From a checkpoint of a small transformer trained on Wikipedia: 4 heads of 64, a variant of Adam for these matrices.
MLP neurons of a small language model. Each row is named by its layer, matrix (up: input weights) and neuron, and shows model dimensions 0-223. Each number is 128 + 24 x the weight over its row's rms, rounded and kept within 0 to 255. Numbers have three digits each.
After each neuron's rows, "fires after" lists the tokens most often just before its 100 highest values on Wikipedia text that the model never trained on; "fires on" lists the tokens most often at its 100 highest values on Wikipedia text that the model never trained on. A number after a token or word is its count.

L7.up1023:090133128096132116142118131135132094146164127130145149093147151072108124124082125151127119136146137110155145115139113097099111110161153165137163136101122100110129147166119143161133122122096112134131112122141104130143120139129136148161100174154118181104157121124145099122144111135157175129115151109091096118124177071201124134161141105115106115093151117108144119165122120122128158046126069142091170114129162107134087109118131097145120107132146094113137128121109128086131117130108129132175130131170143117156185080129113159158123091149116128118062129109094086103130137128128113154145118120169170122136123126131112156148134146103090124154147154133122132141106132135143158119101
fires after: " (" 28, "1" 26, "born" 8, " " 6, "9" 6, "7" 4
fires on: "born" 27, "9" 26, ")," 9, " " 7, "2" 6

L7.up908:137133113117081115158126122142072121131115092095117148147112139105152117165103113090141175150132085127106121145128126160137174162141149128109153107115160145133153079137130100162164140126112155093140119133161148114133114119133170105136125126121159117108119103121135153105108127129139107122104189139096107151161144107171126101116115145138120138122163076108165132122168134136164094104123139139099108122128175067142127094119126136118145120121118072141129111075125128177149136092096102115117133168144157132100135157139140136083143105140173146120150132151130127130139141143117136122120134140120131105102117150106053115158171167149155083183132155096133178089137145107140135139110
fires after: "." 70, "6" 6, "0" 5
fires on: "1" 56, "2" 15, "3" 7, "4" 7

L8.up873:109147113104183175112142104089101124152155141096203131113116095093115135134101076150125172144101128110145139146123127123140101136185122092138181140104125126120129089118090128107135111185112121111167130104141088115158125135159113122130125127118163160145118142106165168088168086108149126106123129119128070126158113104146128107070121135139103141100169124147107132098092157160096093130111107123132134181127194118107110129102126118123126135116144128098122089143140130103166117145094118133094202143132106122141150143110090108122124116132151157116110108124143138114121132129125126154165133105112128168134122118130133129128144079100153164145097139129129117110133122136140159102139
fires after: "\n" 28, "'" 25, "," 24, " " 5, " |" 4
fires on: "-" 28, " and" 27, "," 26, " /" 7, " United" 4

L7.up1103:127146124142156091140157120123094143163149121096107132138165219128111123135118109147145117089131146136112119127126125131136143091124163100113123098135108151175147087145099143166126078142149137116127101125132108104143106098171148130166120138112118070135105117125135127138099112132140074128111147146157116127104139100146116104149146158166117139096157138104128118119111125128176140115106131133151120197119122090132127100188134118104124131115155096130161139091146097173116119205122108077156123147118116091137148125117145149108140145096139151085097096127147139120151149090132157167136147116141138119179132145086084100144126166116122155107123169099132139114130114158143121129148
fires after: " " 31, " |" 29, "0" 23, "1" 4, "2" 4
fires on: " " 32, " |" 32, "n" 8, "4" 8, "t" 6, "2" 5

L8.up1306:101140124125144134137103119129137142138149129160152127099092114126121134114130117143145107106177163108114176103121082172099114117098086144136083142188107098129139116140151117093178136163134140150159098111132102117123121164153084158119115095113136117136117119159132113122119124119145108135062149142112105178142174068113129114107116166146120140103131096130136127147197161159113127112122114104196126112129103154142152084136124125100152118120083103106146151158182127153102116099132095100115091125144136122136137148085130122185126133093147169125146123135097095124121175131139116118145141147136144130154127135118112133127092159105173120106115151121093137126137126114113105086156
fires after: " and" 23, "," 22, " However" 9, " Later" 6, " that" 5
fires on: "," 33, " in" 28, " (" 7, " at" 4, " and" 4

L7.up725:151123165085126155103103126118079121098134079121171123098122132118160147182146105128128153158113164085146110188120122165134095142151137114132165132130129161097121141165124131130161142148095140126092120104119099122117116096100134134146170105143115110092133117103125150107144130059134118096109144113110119146176157114102152130130161145112094155102134131139154116144084106166134132125186137135170129144114153118109132140097152120114111121140147138136129138140098133160128110103109070139146106136128119106136151086116118167131158083140159155110092111126117134128145160087115093183146146076151126154151161149127132132171103112143139141094111162113101129065146126111157125121127
fires after: "\n" 42, " of" 6, " as" 5, " with" 5
fires on: "|" 40, " the" 20, " a" 16, "-" 6, " |" 5

L8.up636:153127116100131074113152132149082113140139122125161156148119159105081154144091094144122139057139120121106154096118156126154135127112141166091118107116143135143120110120099131168124092098096086104090094147169151083151132164158140135108117134109092120141089119146124147112155084126110078145092150133133103110108117097174096089113111143156143092111155165121125106121137143150112153143117113096121135155099147128171169123149168150116153116141116084103154107103150107131113127171118109127113135133154106110138176135139121097140144135149120131144119125124151134113144122132115104143150140104108132111132139109120070115149127139157171194096156164080157151137161139151160108131116
fires after: " |" 41, "°" 19, "″" 15, " " 13, " K" 5
fires on: " " 42, "N" 16, "W" 11, "2" 7, "0" 5, "3" 4

L8.up1134:106143143110157113146128158140106140122160108133130130073155120102070176093133107110149177116143109086173167142103144124126080125181123102159102128125159140142134094171117123148155130138112090139137137131130137112116142152141124119112179135109125113141133113149142162131151120108128129141108162136129131125150158069188122141141148142145136127096135080158112130147130093145112087103121126151176088136105142113071105126119109128144120134142175146134114152112120091114160136153088128118157172140104073072164153131135134126127136135103121122127084131145126085102109128140114087129138125115142100133140123087129077087121189141139155129148112130125131141091121140099138119075135
fires after: " " 65, " as" 7, " |" 7, " —" 5, "\n" 4
fires on: " |" 56, " an" 9, "\n" 9, ";" 7, " " 4

L5.up1047:149161135100147097111131113099132111135131124138142146123132196122135146113104117130120134094155131131110141150120125171173129107102124162108140120150117160147123088120137114192145139170149151117108093140158153100136117112111160113136097166092135097115119126088122140095129128128122109086122124148119115105178153103174101117117141149150155151086138064146128110149160161137150137081131117138082092147113148099151100114156139108122109130132155065105129095132160110137133114132119125088134145182137131139175149142104136111117136113113118147131120117102144146102153178189137121133108156137143162118102148125058088091149145126139152188135133165110152120116145133109152102109123
fires after: " |" 50, " " 22, "2" 6, ";" 5, "3" 4, "1" 4
fires on: " " 55, "1" 12, ";" 7, "." 6

L8.up634:094146112107172129115122086144110167137145132139120140097122103117133136105147111095147165118169099121140136080150089146116123112134082138149139098095106138149159109150122116093173165124133119160136108100141083104098120141161098122138148118120159148117132110140144153121144122097142129139064132129145102121197155110164145118116123121155127154115156119121105118121182115144116140140172086112117148126130110154158129100152148145108147105144114103115111088144180073156145132165104104133088132119124160126114141149102105117081152120110096148157127123117125096106163146155137136137171115156103105140139147173147135151158196160126111116102137147111128122113119118116135193077115
fires after: "," 64, " and" 6, " \"" 6, "." 5
fires on: " and" 24, "," 19, " with" 14, "." 6, " but" 4, "S" 4

L7.up124:137122141089133158114145126143094123109136132109100148145091144088095139156144104072119154129133099104099168162098137127145114138141101116147177103107157140136110106147097150117209156137119156101144116136155118107118128138109137121121149149110118118120106146091119165123167111082122096089108120142131129125182130101115130122120082140143136163106109114140165106131146146153129135106137134105118044154102152101126146139139178123114136160167139145103138139142118126158146126094149109094108106100129109103128147123125085145130171135138159124103123135137145125116151090162111109169155141115111192102108153150145125090178132099156150180127128192114130131096133142102122132146131
fires after: "." 18, "0" 16, "2" 12, "3" 5, "–" 5, "1" 5
fires on: "2" 41, "1" 8, "6" 6, "D" 5, "G" 5

L10.up172:140144170067166146131139146103081093141130137111115121116129135121140154092142097130111151092160175109093134084148088146178147103170105102145072124136132115130154116163145130148149106120128115114137103116133133092106128176143144100156167134105138113118116159094163162151093153115108101125143127157131132168184168109165107125108114141095105126110128104091118132132150141140144139116116130133149123176113125156046140077103154128105108118159136142138175132109130113140094142099076094157100115145133126120126173124130160163121135094131121112155128117141141111112159149127091147109141109161119127115127126108146147131170124131087171152109143172124140126098155139132137120104115
fires after: " |" 28, " Synonyms" 7, "D" 7, ";" 7, "E" 5
fires on: " " 35, ":" 11, "," 4, ";" 4

L10.up121:085132101115119139107122128129106154125124131096136112147145128138142120131144113061132128074094140101119113109136086169129159147141103139152122129076163107189154124143126141170177110137106152156122127116140118085126115125139125130133096142119169075153098139137150145170134140103104140131131127158105105137101166116121139130120108156153114151115156135123177101098114122134162122046120126078164108140137115127137177120135133117132153128143157112131134149123130102155139141111168080080110107139102140126113166126115087103108118121103142156151117085166139124120157122154148135145124134143131148062094122156115141132120116180115146141159102165096165134105136117106172143080109
fires after: "." 69
fires on: "3" 16, "4" 13, "6" 8, "r" 7, "g" 5, "5" 5

L8.up1259:112137099071146095102113154117123127117146118059144134097109120099133126115157108134107157158165140090144128142109112113152085114164126154180123132127125144130153116134104130172126111163114142138103134145105143129100089152209145138137131119123101130134152117137183147074137110088148130154103121174101084158150162095152131099076194165144152151084126118121113118094121119171138081151129141162115157130129099108101161113120103117125097061117138138139109107143113137164128134128108114150121118164129143132130137140129096117141129123101128164111105107137132127119115163139154104168140125089121077141178130113130140129141112116109120134108128127140118116103154168104142135090123
fires after: " " 53, "\n" 21, " hold" 7, " made" 6, " took" 5
fires on: " |" 57, "-" 20, " his" 9, " " 4

L5.up102:133149148141143090114143122118094126119135124094134108126175157090117152106086127147167149093139150123139129097105123115130124137138122111139145110146130127120142071116121119125120136119088120114107086120139117078134102137154174094174176118130152134109132113124139121142116096119108054154134190101115090112166162131124125108123144167189103124125166151135120117176183149146176099126159135131105143144124092074136097125150143115114137119158121122090140110135155079164119113169157113100148095133145108130101158106140166141124133117141153175135130087122137139093132143135155155155115160119126111110123129091078131112153143127161108150172131144097151143115153133090136133162135
fires after: " " 99
fires on: "2" 40, "1" 33, "3" 8, "4" 7, "0" 6

L8.up1171:116127138099179126107141104125108063131165076151122138144118163103121134123123110138133105107154114149117135166156112105170088093115137131119102116128104123060131127128124147153129160141133105104069114161113164088149135133148154163155130156128147107180138132166171119118135160106099112172153110120118103150095114136128121110107187154160121084099123105148086122121148150147155079145117104159137154171100134133118127120137149089138118112157148155100105139120101157129106139145138148142131117121136122142129114150138073157164109094119127167079124137073143124105121174102116092122113134097108124159157169115146088144120121136101127130143143119113131090130163131141144136103092
fires after: " in" 41, " In" 11, " left" 7, " " 4
fires on: " " 50, "-" 25, " good" 4

L7.up1075:085141115089125103170132126135101148136151090100136162115097163153146130135133121144131140145114107124091174154155111139134130100157086128148120073138140117113090105125119127160167130152063164124122109139139144115099136099118135133179134138152135162136137122123162100118112117115121111124135098131108132101133161107144120125122167141118114178122130065152129114172163133134177135107117148136172128156141126098119090086113155075109122123139142141128113114134096129123137128174155101144124097092173111128151143073110143134188131087116148140122109102150132113119104164148080089160136133135127134120125141108133113186141135144072129112166125138117072161092131132085117140120129
fires after: "1" 50, " " 36, "2" 13
fires on: "9" 34, "8" 20, "1" 15, "0" 13, "-" 7, "2" 5

L8.up881:170104104112122101160068080143117131142152144128145157137150170112141137121125104102109095132153102142154106119100157143118141140131115147090152168078152135107119100145095117140125110102154153102117108107146139134144116132121177106093112145115114131171106097138140130095128085119154138093089151133127096143154108112126090123113136146127137180128120115134116125168162120128089084141144096099113102130098154121129146145140106146104113104140119104140124141140131105169139107087125156149102160135141154117119156122115165134091143142110121176101130169055143175133100108169124124125126157113134150116158130147095105101138145144208148162100107147086134147132143153110174111125155
fires after: "." 28, "2" 11, "0" 10, "5" 9, "3" 7, "1" 7
fires on: "0" 48, "6" 9, "2" 8, "9" 8, "7" 6

L8.up484:159121162116137111117142143136077157110149160096140115146105114147111159112100123098106126130154139116076171122127128138107168132151099125139104129129125111150133080118135103121129142195148162112153118112105162105128140067098146157138119125150140101118140113143116157149095148162157101127154137120103127135123118105130132133127115107088165129101157151093160124102179149120137110090112111128158108174165119112117152083154127147122149157096138107130146187065095137117179105113161109093115164119116090138118156101130132139122123112149151136098161119110137116108166135135111123132114131141145161124122128126110088122115197146123142147084127173107112140087145150144162191104121
fires after: " " 29, "0" 16, "." 16, "8" 12, "9" 11, "2" 4
fires on: "2" 50, "," 10, "4" 9, " season" 8, "8" 6, ":" 5

L10.up1338:120140141127153155146127112128142104141144170116144090120149155137090108121102115131090120080126125112135153100099118147133086134165159108143130135128062118116150096151135129134120103126109097119107121098133125100097114113128148155113104113148104148133161102169171095151172113138121106147141138153105094143176191084132115148134131126164129078134146116155159110113180118159104119098132068090152078109115087129156085113130147126122122160131156124117183152100132118101150147116156078123120122120202143113122144112105115116154155127100117179153143122144153141151127184159124110106115112095133180122116143160128118129149112084125145129111136151123121132111131131148150160137125
fires after: "\n" 45, " one" 10, " some" 6, " all" 5, " many" 4
fires on: " of" 50, "\n" 31, "-" 7, "E" 4

L5.up575:085106127085154131149095122123125123071156100104153132064134123105093163131127114074104095128156125093097111132125138119169085130109113128156139159164110185107143121152129134148135130105162118105124129109133108131132130124122188121116117127117095175147167127163147164071159151128157111119133119156141154151145181073175112114147123149153114122121135098116125123127140127133151079143128103116124104136103108075095079109140143166149122119123183070118160136100116135142149119139121103149166121113158167101129162122128135093127146120139123157129138155111131142115094129135161110120162136124161121080123122115153109110161150137105142106136139147130131115094137133092143134086100
fires after: "\n" 33, "|" 15, "-" 13, "s" 6
fires on: "\n" 39, " Total" 13, "-" 11, ":" 7